From a checkpoint of a small transformer trained on Wikipedia: MLP 2304 squared ReLU, learned positions.
MLP neurons of a small language model. Each row is named by its layer, matrix (up: input weights) and neuron, and shows model dimensions 176-367. Each number is 128 + 24 x the weight over its row's rms, rounded and kept within 0 to 255. Numbers have three digits each.
After each neuron's rows, "fires on" lists the tokens most often at its 100 highest values on Wikipedia text that the model never trained on.

L7.up1958:123156091081085134165150114107139139134122164118138077126122126129132121162149152112132138132116101133139089150165131115132163121167152134097107171123149126087142136154114183133139125129131115114137159096094177121152100197124147109110120126125141175129096139146130167136092139132133138087116128174111144140096121161148112133157183120136148114144149103093158095092133149116095155123176111111120139114131124119149111119136146115100103103119101147125130129164119151133140130101186124112134109145113127184094109127117140117126145153119148128136174143136116120107156074095142123147
fires on: " l", " L", " d"

L5.up1050:153113134116159111155093136181127127097103115119124148134147152160142150134166147137135118117112143136147152145109097171110135137083133173110139149148116145112120065121135136127104096054108110146134123109148098129136112183090123096131144108119155106118138119143129104144117130118141084150093140088086069117089168144116140083116132166128093096132143093128141129119097144168102124140144067067105130167159140115088169112123131094139104135128145140142089136156130148141131135100112099147062126131122125148124130142132135121095128128161120130108183168145105157137108091129137126171
fires on: " for", " S", " a", " F", " St", " until"

L7.up1158:143137130158159149119152143137118142121102101122109132153196139167139135115145148123148154122105119164180093086117126127119141127123142120121069129096141195144144109147180125131135118099106109103149126077140121138178126104167105068117123146100112111159103150153104122139112175168107119145135160136151086125124164145166116113148137158145145142089137121101109121127118108145148143157090114116149113135178088137106183173124113075117148140124108117161106144133086135142101119142191160125158107114119107142150094139147140169142160074089180136089149125086129128141111111131121171110
fires on: ".", ").", "s.", "ia."

L7.up1514:161107107081126111109148134099098134098147167123093171162135137134138155146176134117121137137119100114187106144170128174104127127089111112110119121094119136143118104116138125169135143114114179113100129114153106123077137120114126138079078149111130111117127156136153125121105131150129081146139107149141107127098148135166125147175127143145110112118133106138126163150169139133104116161183142150135138129082159181136165147132106139138115137125132143114131133122128131123120164105120202094149114106126158146104125116087165127129113120084078132121108106139090149144144183128181098132
fires on: " f", "ed", " \"F", "==F"

L7.up287:113092086149154133133124192132125099144143122101112155124123121127092153137145115157098158134150115146148153131100105109102155153114091117125107092156099119150095134099112184129098126171123137148167119102122101159115077139117126101135115089140106171062135124156125145151135138151114160147150121116128178134115110136147127093119079132130138165132108128127117130130158141152161127119157149133146126166104128098127129151141110136132103090094138131102114121135116128182134094090125112114125112126126126132148126144154157123166105161140080146154111134092135129139094082095095141111
fires on: " |", " L", " California", "|", " W"

L5.up747:092133132129091132089119172171124099114191112086077148106117133124163140127111142106125140112111181176122069138118078117122111110117151138105107157117091121108162122089100154175128191111151120086110087085127121147117140114123136175136119124077115139142191147122146112136122145130089118082128078110131134119133123082094163137124113168133155105112096132152153173124174127131136135110099139139103110130127148116136159136133108104128136147140181132138133133117107141127138107144141104155132121124125139136119121107117092129123150091140141150128098128127152109162135129091137175131
fires on: " |"

L5.up50:105141150123120106126121141082089121103128119114109129156152125138117156113067113103165127117082060082121133144144110097113162124153143176128153125111115060142128100168117098175113128135132142146109159119107139172104125132106169124111127154093147139154116144083122163129155167120119137172151073102127102105148162107103114109148168141164135131171116099121149154083160157109129132122148158191152157138103104114080130132169133133160111141151155124137135088115153126141089112131111125157107137139146150151124110109140115159115130146189131141117141170123119124149133148091165113137
fires on: " |", " as"

L5.up166:084179100147115146135128131124156142163142100109141162155160140131125121166139120121114165132146141143111121119106111148120163127130104142107087169121106121142176137135107092131111134148062114127155155096140134123112157125138126107094120134149114122156130124086087124120135134143135131120130122127125172115132116132122142155124155107138126130136132141105124165102135106117140119124106132102140147114138165126159141113116128127132117113107113111138159144090102127141082126161177102162096102107127124156103103131134118116111168118117175165162136121107131062177097117111128121122
fires on: "s.", ".\"", ".", "a.", " c.", "20"

L7.up1181:111103123131146158160133104149140102194131122094124163128117142085086103153127112156130135101117104135120162179098158122119107140155093086157117144139120139120109143137110157161129160129127119133160110133127191135119145136123135136113145143107129115172130143096105134144112102127118192140087128134082152153157160132180151111148131127161104139104140120130143150149113129140125076178129142129150129149125147182111079147110132129132135124145126113135158118124115153142128083128143130100089128160082166149136111138137134120119103143138149127136136134143117130149130072141122128164
fires on: " |", " the", " Men's", " Women's", " World", "|"

L7.up1592:122129119121141186131133090165140103074130152146083128135154104120134147073151160115123145100110104129127130127105166116123137069084148094141106141137122099077117184129137129143108122090109180144131112114103147135116086157162135130127149126122077107125084105130102102113132128159144124141140121138167086133150158168162167129107105140133097091177117108158111139139156123145138132131162158151081089133085179126125124128136112118110132177111135116130110125104167125141107113173150152119093125138069165142106129128136126174129083126143106143146145135126129162140115136101115125111
fires on: " F", " f"

L7.up1261:100167096116132177132071144193167138109111175180112111138120158103122087157109101143124117092128086161136140120145130067174103104166112130123124162152160141100112137122106137073169099086131124129152137120085121130130145106098118131130128121133153114130112136151147100125106132142127133113129131113084147161135114115133101139156138105173162102122118097151149083141137099062150133062111148124144136142165078136122155074125130085146124088111118110106119139138136170115160142132080139106127108135170098135161148172127132101133105103148068124105129121130119114106144204135145085112
fires on: " H", " L", " R", " M", " P"

L5.up357:087108157124100131151145098131122144140140132126151107127107152133087120096123135155089159150169081123094150115054121156129140144170103075131120088108158093124147109163141129172120162139140133156126162134143105157127115140093139128053103089148099142109119141128136130067121096131171075143138155115167137138122124177165143092172142149143165106135127154120122148127132120138143106118116116078110202165166111083133132107109132143128120165100072153121081139131081134135117101114171132152142145126070103116129158111122122123138080128139158088118134142127144114141153120148140089117
fires on: "or", "ed", "ant", "il", "ag"

L5.up2289:125099098114145095134153127127151130154129145158143069113191117135141150130089105127162135133121125101151092136144116155135133115163112128145112155133109135154138162149123084119074058141133134092114113127141162133112119135155131119084122143106103138147157132134124127125137169140141181141128126124151117119139124122159148148153074175124138161126127188111124102083131136133143155130101095142159121161103130144147147136129120114144175146146117104116147161164130138149096150182158132189125086119084098128141134103118153142143075127146122126146149094090099150150136103094123133142
fires on: "\n", " the", " The", " His", " median"

L5.up601:152104095163115152131130140168102143152127141103150145089130153118115181180165111081128148123138120136113159088139111108115115096139146120129162095128124094123072116137115153119143154120102146153175145118093143146082095154168150148166130126164083140112133128128107116126096101157119160124129144155125094121153163099140110123156097145157131082136092122136152121112142072152094117112116167143130165150061107129072140099103110102165157149149136111163139104133103115101096138119162098166102147127101146097157132164114156137158139144144146183087100118096159128142131096060140064180
fires on: " and", ",", " or", " |"

L7.up1144:125107129087175101121157127136099104134120148134173152142106117134161114127127142105137130126139133113170145106119091110150086092135121108177145139138116147115114109083115203153143105089135118168110116154134102121162134146143119102137145108159139128117131115159119154138068171138104149100144116104099177125150143130106115105123102143141167089110103103139109118136131150120133113103142129124127147138134140127131104109121126104135115101100107101113133141140120148128145117136156126112145133132144080105146134121124105159152146178090130149154087096157108156094150173114162102139
fires on: " H", " L", "h"

L5.up1907:112130092123146150148102129118130131136130127165146107113134120156100101130102112144152147106170106132120089142135155181141138135115127065136092104105167087157131111137127147125120109136096152137140116176139098096135113116084137110141096085123124128098080138152094150125126127097142139107114127125135113162141163109149072144151119097115110160185132116175158160153116130143117126178140147129101154125092131168125151132156089166149141154165125146079137170126124144095125125146119153125122104122079112120136154153120104120148109117131149106078089079180120118101114130132129171101
fires on: "B", " \"B", "-B", " (B", "-b", "==B"

L7.up914:129159156100167096127133102110130140082157093129155133164177148110131117147134164158113118173130075100085092137071103133136121096126159171171147101085174109130154128118154094143162123153146159103140128126166061110122121134130108092107079106167105158152133143129145145075122117162115141148163105074130103145114147100141106135142133140147153105156135155113111077143139158129139161150109144137126156117124126107177130172074150117152130100113120143161101078126137122098141112132152136099131103157096190180103099132139112081118133110144063132117137120154139116172129104095130114124
fires on: "\n", " H", " [", " $"

L7.up2146:096141112155143102116116143118133118163140155101115136152125128122144125116111121159115150089108126108127100116123157126134149168144124134161095105136116057131091112118110141143130129138113139145126101173117078160095111133178132176168108142113138137137106120104162075174103143103132110157139102121095157148126106093128077128121149149096132128153159108134134075170126125149119164145143135124116148107115137125108118094132132113118128163126130114097129162118180103130124131153095158129115137140105134106193143108167167137103150127133097122172109160133155148131110160120113181093
fires on: " |", " it", " film"

L5.up1725:103138117117134120124130130108184122139134104127154133136132097174119138119078155140125156120115116170146108176174134164147130118084163108102111104140106153152100138179103155117127161116138151174172097125131156139153092139167153117212115133106112153112102102097122092166102152155159147154133108128125182105110143139132143106165129156125145097142117131122144114107142141117126127124112125150191134130112150117124120127144186115125110131082115163121122162125166070165176141116170135117086133114121127134129117111134140132090123110103122090153139131125124099108147146151136152104
fires on: " N", " n", " it", " them", "n"

L7.up19:134123156127131163136159133108156133055159135124151071126122132135158153156146136195131114086125108100087103138133123129097096104121134145134100117148155125186108075128142144142109128113130141149160132126173116163156136142162104110159164158118101107154146149117097123118150118102174121149082151125085106111111138082168125140159120127135100107143114108138154114160126140081117132143106132135128139099130139163139106092151160105102171124145122174089149133157113123152157131094147159154097134109114155151122127083151126121107103136109140124132092129116142161095183121130140130151
fires on: " sh", " N", " A", " n", " sk", " r"

L7.up402:124135139157143130101128105116166127138097148108114134152151098143130086140140101116111122105075114145113150072141158151145111112139091181142092171141101132128086116139164112126153145121087150083106079092130144129132083138082112129107129129125085153114132160146116160143136120107142100117111124123123100132154135117117171117142106121127121109112089101150160151104126082142134160117117105148137096131107148136175149095141144140146122120098171149131147138183144153116134118132180143113108165149151128215122127117105145131139110121125158110126072152097119131139086123154141147112
fires on: "ag", " (U", "U", "é", " ext", " Mag"

L7.up507:141157142163110122095081147133169165125168123118119087130175123114142137161140086141156104135127116091130123121152109146128111113092102132121121123101137090129186146074109122159153108134115133131106133186122099134161095126142082137160073161120139153126129109164139069109122151120077122125145070115155088105158146126150137113125114111116126135140134128086138138173112135159103158119121101093110115105123116142136140115104113110112142158121142077141139167133157105160113139135119180118126096159132130147161145112116144169171101098128153091149107100138147114103092092122141125119
fires on: " g", " d", ",", " and", " its", " their"

L7.up838:129146119123123126123121180136090106181074137165125126167105135143162126080132110170112091171094095128135125118136100152162169130125115178116095116108108109166109126137138130111106139132173125156101131160127127164122127146187192131122104100136118131182138162099117152150114197123128149145107100141146166115120129108128097134113111167092101147104121123141086143121149180127128138117163124158156149120108160097120167105132152121112144152127153142175082123120138102165129154136135147157079121101103107099115136110151186050152148142110158151105134118105141144138144122129145156115
fires on: " |", " and"

L7.up1162:161113125096164145099112139134101078114118084145134163170129095146147141116146140118123136127121092111140148080100162139108141162151126124124102131138129087090124093106126099120131150118098140121119128107163102113138160096122117128150105133153118172108109121136117089113135183080119095135109155072124115134098107085109154127099113113141140150126078096138161133114106134117124155148165142169169121072133147164146112129127123112172122114151190132146135152147107141117142152136086066149120143147109144054123130111121130146090170150123123133146121174139107102112127118124138137151
fires on: " |", "aba", "-", "|", "\n"

L5.up1268:133125123103121110142150166090114098106118113126120180135124106168146146117129128114171083143149134141093108109143176120141150076121157094156152102136144128141089125144119111115101136149108134120116156122107123147168082129141124112068118117126176079135126159181128142126118124133113077151166151163108141133106119125117120082139128130146084145103145135130127140119145100126148171144100139123152142101116129106091113137134164133100114136082114089121126124090092156114157149128136116141150173110133138152188135121111108141120102101123125124109099135149172171161114135132132107104
fires on: " of", "-", "s,", " and", ",", " with"

L7.up1673:141101106144142109124105152119133181124146149119139152086146164106137129102094126141125132148130176135111130103097126115118112090126095132097152122109072160134089110092090090122130156109145119166137125090117125150110117115133133109128136149147067173096088119113102104131108118117117124144108134125133137148132158119111142106110111138158162139126141123090126166121188129164150115083153159134054141142098136146083148160103130142108129122138095171168166118095149114092147116173168141104106107154132137163136139110106134112114119113159171172147167127149152147130133126135107129125
fires on: " and", " hold", ";", " or", " activity", "istry"

L5.up298:098105092148139154113138141129122127088107135131094138083142134088095111163132114127123169098099138112133140164129146146115160107104093134137123165143125151096098156090090156115159126195200079112155147137122146116141169160106116125139139130122147101116134146110133136131118089123141117136104118110149130085140138133106152203099163165140140172135143118147138130093113159131125113079124111119135159139144133130148103114132115167122132147136124138086133124103088189133104136157111129103158108120130111121137110136149157137122093114145126174114111105155159141117099114096118125090
fires on: " |", " /", "|"

L5.up840:149143127114104127135102087163136144107127101130133130125141102130126212160136130139125073124114122091156151133146108175117136164123166095117122132102108136155131122127115129134115114120177135120089126132149171133095095118164148141082136095071154140182133090153101160180118130120128128145138124136129081174117162124127119104103122146122124140172116187114122128151088151144140143140146163135135148133123103096154172152151143130131119127104124132082144153154146125164110174103120141177093085101131117159145107091103116151099153142140156138107120122105117139127115133154135124149
fires on: " as", " in", " d"

L7.up2048:118136143128153103114120116152133111138140117141109089096126155101157199125093107101106125124159112132113131126144171140124150105120146124122146156130117114115104122136070144145132155111126136093121152141090149132099099140096106113117131092108108097136123115161119095169112145163143185116153125120126145137106157108151141080140100102144115103121112142137105098118122168134125123129144165128127098158105105120140126097113116090154179179157152137111148161093110133131130191133143090114167096156161114159127126128156163109099128124156097113126100129069168104137143123141138128151
fires on: " a", " or", "'s", " not", " |", " its"

L5.up125:103113109133147082150120169126147142123114110077071107149117121110167123124127093170152087172105136119122142166147112109120188113139133147128120078150148132099116152120105107146105111122133154124099140102161141118153157105132091129138134128101129111129110148134051122099129140106128117149171124127127129139109151141110105147113158121109131075119173106112109101132149130140125130166110163079145142092102092087132125141159118120111169114093104147132106160128133150164129146079151144145174105174096123135130128123073136139119119129142167130086104098057126129115138106144108140111
fires on: "===", " ===", "s==="

L5.up1326:126145156193115152127133134138090132126092104145164124132125170130162106149136129156138161150109135085127131175100065134140124101087141130138136108159168094148126134178099132134120118154099124171103120136129116126133122145106098139079132112114114117127157140120163126102120127131153163160089134095148126124111136158155133116122120100109102147193104122164143113106103112123110169093094169128119133107128121130138153137081116119177120116112110125079084146153117109114169132165122107123146102158114130159143134121132151156132091134112132097153144060129149151155130109143161114098
fires on: "y", "er", "or", " War", "ed"

L7.up2149:143111111107143166088093101145093094141118140135124114140093142145114133106101082146109109080104086147128122165124151068114094108116114127131116114140114121130148115170158145133125129125107153140104111132122132106090123127109134118090119103110125126121098115124098168113150151128139064103100138144150126143172165115144173124098073131120123175202109118099110126139168153155114092095112111111120132096141084143105134102129145141127112135084147162116146159147137121104143134104146117096131141114148108128099108138096115087140117201095143135135140109124080092068145139098145153118
fires on: "ib", "B", " (B", " \"B", " \"b"

L5.up1049:169127111143208127129116111146129118122137130132128149140133171122131149153178104128124146116117121161126127116143108139113162146100098161119115139137116135121104119140167130136101146109118083115124129125096167124124120162149127101125148132148118124154141120136104141146113148197138104071105132113081129111134138149159163163109150147092105132148108144165114102107125105099112142092116110129136107132138122102150140121146144103122123160145135106101158102114146147133116137122146107150141091123132119119116090095162141122116138111167097123158118111108116152122138140089104158145
fires on: " as", " a", " to", " inter", " for", " amb"

L5.up944:118134134145120106141125177137100160140114133127131112129142101063107109144172126175144163148137102184139112143108143111140152122101148108130131120165131161055136143141116126111141152146092124166136129142095079087164110147130132110153067158106110155155133113120143157125091116080117124109142101097144131149119142121123147146131145155134056132156128126140150126092138142153103132133130138141171124167114154124140156144107157072083146125148132146136146133121135184098121123150118113142185108157157143153091126103123145121140116100086128124163174101108121141108117135131107093148
fires on: "od", "r", "ar", " of"

L7.up170:129124115113099104111134139075098090131132101137073112148150152098122193158130154101159159141134191153121129137072106148147087137072059116147167139122128139128153127153138128155121122152119138127133152113134143129148115160147136119175163108132132121130115132134120129139151151120136106141141104096146057122171165086144091092114183140142135100198074125141121091122089125149113125122152090129157132165168147131170167154150122141143118126127128115192127103157135116109131104111119099108133138133113107144117115130138136146107098125125160133120094132122133072142113103170092108150
fires on: " the", "==", " in", "The", " ==", " The"

L5.up1867:145123178094097105149135134112129127140126155125156068154143153105129162143082120139103166130170119111147121136087121125162131104147104136120122094118134144129127132149144149142138128122155100143115144121162148139117112139140159098050134138151105125121079136112136123078122151074095144151124165101099134117142144131134123114106153129150113161148101174114171082095152120122100125132137093117082130115120127123149139123145151131125108097156133086144147154094168189154129164126124179143068101161051138138140142134151129129136156143113143130157125097131115126053155102077101121109
fires on: " l", " L", "-b", "-m"

L7.up246:138127119084139119097114141136130150133100148165158162137148149146145100135114174122134141073125077160153123110144167157096148166133142115101122097120126109140118111108117089136133150151108124123132118119123120131143158137155147154151097154141103121117087113168113121110132150147146144139155099125214113152154132157122120127158130090161150129149144120078125140123191129113127118134185130094088154124188134112135123113155096112130112098162092073147131118121106099116130129165053123120126147139152114195185122169109129127137129148088138120088112109146101095144172135106143084147
fires on: "f", " s", " field", " sp", " not", " conf"

L5.up416:129113071104107114155144123133105161134141087120114140140118124113145183150119094132112127104122117122107194149149116117123160109127069134140123150140152133126119141142146094152140121152107122123104138116151136113146085111166120137151143125090130145046129148140093178108123116145131113121140120114120146153131148131100147128151140100147126143126110166140187142108154139107173142117129142131121136122090153096124142115135148105141140157104148096139085148088132172135122113150154105127102097084130138149099124129131123120124130144147161134148123133077089130096147142132079133114
fires on: " in", " ===", " out", "===", " ;"

L5.up1074:151137146174105150129102121152104148144144143110085110137101135154122127125136141148142109114135121093072139094131143089137133141142111193145134083121165116151098153171136150167103170085123120142151097131167102137186113178159090180111097142087114144148147157138086112085150095127061142157159115141140110126113141165170123099129130137104150088120137148146147148072153128136141087115104121140166104145114136128127125142136131124117141094141185103138104172158111120115149094116147109097138113145121123151144125144145113132093165142122113174146105162160104120095101141119065159143
fires on: " |", " the", " -"

L7.up1109:163126170114088098128130097123104154141133089128177158160142074101133125150088112113165140124119117127130123140101115147127087147077110122148128172135137154143139116111091094107173125162130141134106145137117123087135149159154138119126138132117128119129137153151135105177119145098142139113129112137113122139137155141127122102115102124143145073130133099140167133072105112187120150124150102178142139090105173177122138134143103129130114084126092128107122115118101125110125106147140116078151150140162151130137127112107149148130130106149124132117099096113124095159157097151134135119
fires on: " the", "==", " its", " \"The"

L7.up1754:139143107162147143157152102152096110135121146086108144135133147136135162145131137123166130107156102118115148067147117128144142124136102125125089117110141115125114147110140119120098082125108139102133105110123122113134114117117155115126123121117142140131130133122126082103095177098126109152113112127120147110174146170138103168150094117124129184108122111109145161163136147137106178134151177161114130148153146138131129121141135163160119114136103128128132106145102122126117115139160066149140148167149142191125115126099108170096102117134099139089140126131111139131132116140135128064
fires on: " |", " part"

L7.up203:172141095126145079098101117122102127131143114121092189134122109139112124132099184126112139119138081125094141150137140129064115102130155100146061113118174156143148096151129148138124118056121143141125107073127129116149091122082144131117123111151140137143147137133139109078154112137101099100146150117145123128107147149095129113132137124183097089140116133080142133102147138118113128152097109144156145146132104134188130126136145109142119126132159164143060121122111157116124130114094102087123166140133168122119131152129109130123112140154125143140155143149138135116102145116092125130
fires on: "\n", "|", ";"

L5.up517:111157133143162106088115094124096133118135115106130158114118096111139095144142134129099091120148141133123159111109186102108067101126123133124145101136082144152133137079118099206132128111175140113119108142161212107131100114122132131153157128106130113153113127125104170118104169151113077088103113122131107140116120105154135100187146138114121123109113143091161112148107135100113169117109094159105112112120100142141146168102102109106120188095115111087109130098126120167156126125136190140140145157139152135168108140119131122152171091131120155123137118152131134143147079150124088127
fires on: " more", " over", " his", " a", " than", " and"

L7.up1836:134151128147189092129152097139132139161120173099111135106141121088116137128152132130145155084131128108120119158116125150159090135164108139175134108145180145125112122094132139136108132114093118118170149120158098104169102107120126136110177121085127096151129141127113124130155172133084136125137140112103154111158152147100153098148117117124071117142112141109134131102116153122104135121151153138126111128137122134115144145119123144129142118143146079131115106141136144176147115125126122094166096154128115176127097118132107123095104167120167152150141154139118101103096137110134160093
fires on: " |", " of", " with"

L7.up1071:112127139094106145120114136075094124120119127129115157161143081082113100113150141150133124140119149115129105092137112108126127079133128189091134123214121137140106133144114094138143151158163155162130109131101080127119160132122167128134119122119166115114124137143091101088129094141078095163129140112168166172121086099107128131138132083143127159126133146132117091132144158124139121111136124091154144097132136149126091126151115126123131130103093135175148134155175132129173110121150116159136113178100164134126111118113118176114152178124169095136123169148094107139129095164107151062
fires on: " |", ":", "\n", "===", " -"

L5.up971:125135117124096115139113137106139153138153126104122120144143126119158100116113108135112169071126104131133147121101127168158123125106119082144167132118169174124135118107115154127149160100099156171142136100133113155157131133139099119138131139085114117160111127164147127170133127126154132143110112088155120123089127152084100143201073121175096120112142125109123137127164178141124125147120105139121110163100095160110139076090120084145091110128117135125126116077119125122092113136146117140077148107146132171134124142106139086098150136115146099132193119099135150091148157066078129080
fires on: "k", "p", "h", "f", "i"

L7.up707:100123126100140133130122128158122144130141143099171158154113106128146117097115148123110140113129132179110132147141100119123129139129159073131124120087129101129129149124098126124125126094138099118114121155113109150119159112105149143072117097112111139130119114119125145147111120132093132154168131149120113168100132153115144115114124151098112109151155101121097123117095119158119092137113133153128116142141115128129135129143165162152127123134178107076043178125138090120145107148089175130154130103133160197126121133094139115144114128148138117107101124126070124069123131123158146146
fires on: "f", "m", "ob", "-", " ref", "ub"

L7.up726:097112155135116112100145116107142153150166161159104095125134122157151102121087134090200087147151158134135121103108154112118144128174120121129126107146126138158165127093122146095146149152123162162140126171081140131133083144144090152153158100116124107146127131120124088146115142128111130100114141131104140138111130163145136111171109148105135125104150099113141090168110129107088151133136126103131093119148123131122150159110130125095105108069134084119149084079130091105137137096111136119150137150163150128137142117141119130109080131126138146097118155112178139134120109099171103096
fires on: " and"

L7.up2112:141095127148142126101125152084143095133101119134142119137137130155146159131121122136107105138122092132145142106131162124063142101107120131155099135120128108118129082101127106091139102170149147114163139104153135135125085155158118141104104095129094182166137108111144100120168124130165096140126133124122092103141073092097101081093089144091138121120093099162152095101123200128149131123088141131128129147184140121109121087095177151121126171140169141169114125085106111168123109149136132121099139095138104135122141110144106118113139120125183164131124085131056110136144094126166159099
fires on: " |", "\n", " Peak", " of"

L7.up1400:129167104081108098129135130127125152112118121126123132135119098097110086132121115127093113131127137097144132108084153113097067140141161132125099104110129140135156127125176139142137145148117139100157137141121102134098124134142141115136109138125133144120113113135105211148111131124162091149122081137140147156123120162135116114150144117097170091171114101070140140174142146145146131130109113065087076142143151081116165161134136154116127094152145130101145138124122133092094128135115114132096169132164125147106129140152054155176131123113143126118144119124100168104107157135138131128
fires on: " sp", " Sp", " s", "sp", " now"

L5.up1931:116145121122133171141104157123102060114112156105163075170167164116136098097123121116103125144105130113176159145163094147142115120141129156085135091098094124121118139143146160124096125127168098140145095119083119160106124136126129080137114116136119131082119156117170140118161131139128112150154110160120140085123145139115125097130123154100140117111084091133148096143096127138145137163146160106188119139082136112105132109128146151052134123131150148119152147144120109160130148140134138147143120144080130120114077156169124108113081140128094139152145141152150097123117129138137130100
fires on: " L", " W", " December", " March"

L5.up373:113133106123149146139083133103086140149118119187128136137132163171162133127108122108113151099128155090172123120132160105131108098085164140104132146136131139110118152097152119109155097097126130076148167146143127094106170118122129127147108140122129117125131164108124101098135160150124144193111152107087125085162157076121134159095109128129155119082123156088134158093134133161131113124117145080118060130079162101154114138121155087077093095141138134118127137097153148124143118112131123118127138154150147067112106133160128111089159132130128091127121149157090125131141133166128100187
fires on: " more", " ch", " much", " best", " better", " same"

L5.up485:127141140131175120173115125114111144134120118135100138158166164101102137124129143097121129094127105123144145148121175158109087101143135105129141155123098111153121140094102106129128166121057135096108113111125132139165129165157110193144101120097139120135135127148101157124138159169139141168129124149118139151123111150134104149166108152114119158132125133136167076101154133106159118143137133081120140105105119131167117138133105102120138119127108111093159158152133116086148126143180088131095094125115112091094150150127158116123132146141097152148132155113174082140112132130089119097
fires on: " The", " the", " This", " this", "\n"

L5.up261:098081134101143148097144165154115122147139138091098135137156176150146131130172127156151160121099146135149135101081167139092132108114096160124146135170151151139133108128119159128136123090170143119117108148157157087146168085104171133162146142145123105143101114119161207179115121131141169127127115115119150127144135101133144139079137137156112133138105096110133131110191114120103128120165144144095164154151142165178125146111150121122136159120120150146142149136080161088119125137093099138136120148128112164118077141104144139119116131147105119070151150139134178101083158126154112118
fires on: " |", " "

L5.up721:133126142102152140114132139083129144105092117146121132131171155136096102123130149137145128117096156098096133163121080100119125112131141119141127132151182161116133112115131146129142114160106129097161139157153164140132082141132111115139096168130126135161157158142083114125126146107107149093120135104111124128129110124125121130108152110142111124136122182137105064128111115138105133117113143101126140115157136161140169152124129140105102119162104130135122172175121125191108159099165078143117120140152102145107133127123113137144104136134128151119151174143133125137165131170175149068
fires on: " |", " Rank", " jump", " GK", " medalist(s)", " tournaments"

L5.up1786:134122085141115113134132124171094112110089137080173133161124108140145141100123103127098118114160110125110133152143083121102150140113158101135151133121147097130124148140124182136127131128122103103090147117177137073149100107120137163150119120148164145137090103139114201149121115165117142128122100134153133141119112134156126115148156104168131127081168109145175077134112146071113163113155111133140181114095143146126108176168155089167071127152142152151098106155141130153144140105098191107128171129128128165142105109083142143113144141118137131113096096146117134103163134105159114129
fires on: "f", "g", "G", "und", "F", " Party"

L5.up1622:085108175115167116104155110097111118090147144162156156109130128112120112145093139129110168120108127096114152180080118097082138118115141131119144122101148104117103140146098202163103165166091140165115085100131136149084154151123142113119141150165108166132123154147164171129117165141149107123134090152116121154140151135137133156158090133159142135152149116121138104144140105115149139148106176147155116127149159126133095119184133146131132153104154083117125115093155142137129096130143140116115091121161183133061108116121094100137117124138100120162125129147147127115115128116168096142
fires on: "\n"

L5.up680:097123123099155157100101130127124105105086122150104092148145165127111119156115115129144137128094141139125122176133104104081156118141118117128116147151159166124123131070096173158111141104135115099128057106111106144110135119137141122156121142131096133098148132134122139140144126138085125134156162107119108170157116154116131117134131112144130137102105120146125154102153141112102161107120169107136127100122113114130149117108131103119133148115142104138098114124108125118118120127154137122117175178173158118109105154145092115147168149165129168120123125119092105083173129125140094137
fires on: " |", " m", ")"

L5.up1197:160098114115145136117173155162148136096110146098155128153150143114138119152122107183092156098123113130120136129105143157138137096073149096141148092114100137116142121164127132101148144061131168151150157095160123133102106132135104138138097155132107159100109148123113153122100114118122129116090099107113139129093180133094141116136139106110149141139109096125159149112086138120110123122099106164115154182084133156108151181130152129158132100146132128099095163163165083147108128156083171095105131110078118202124157131095129079151175117132151131158144065137119140070133114135119097146
fires on: "f", "m"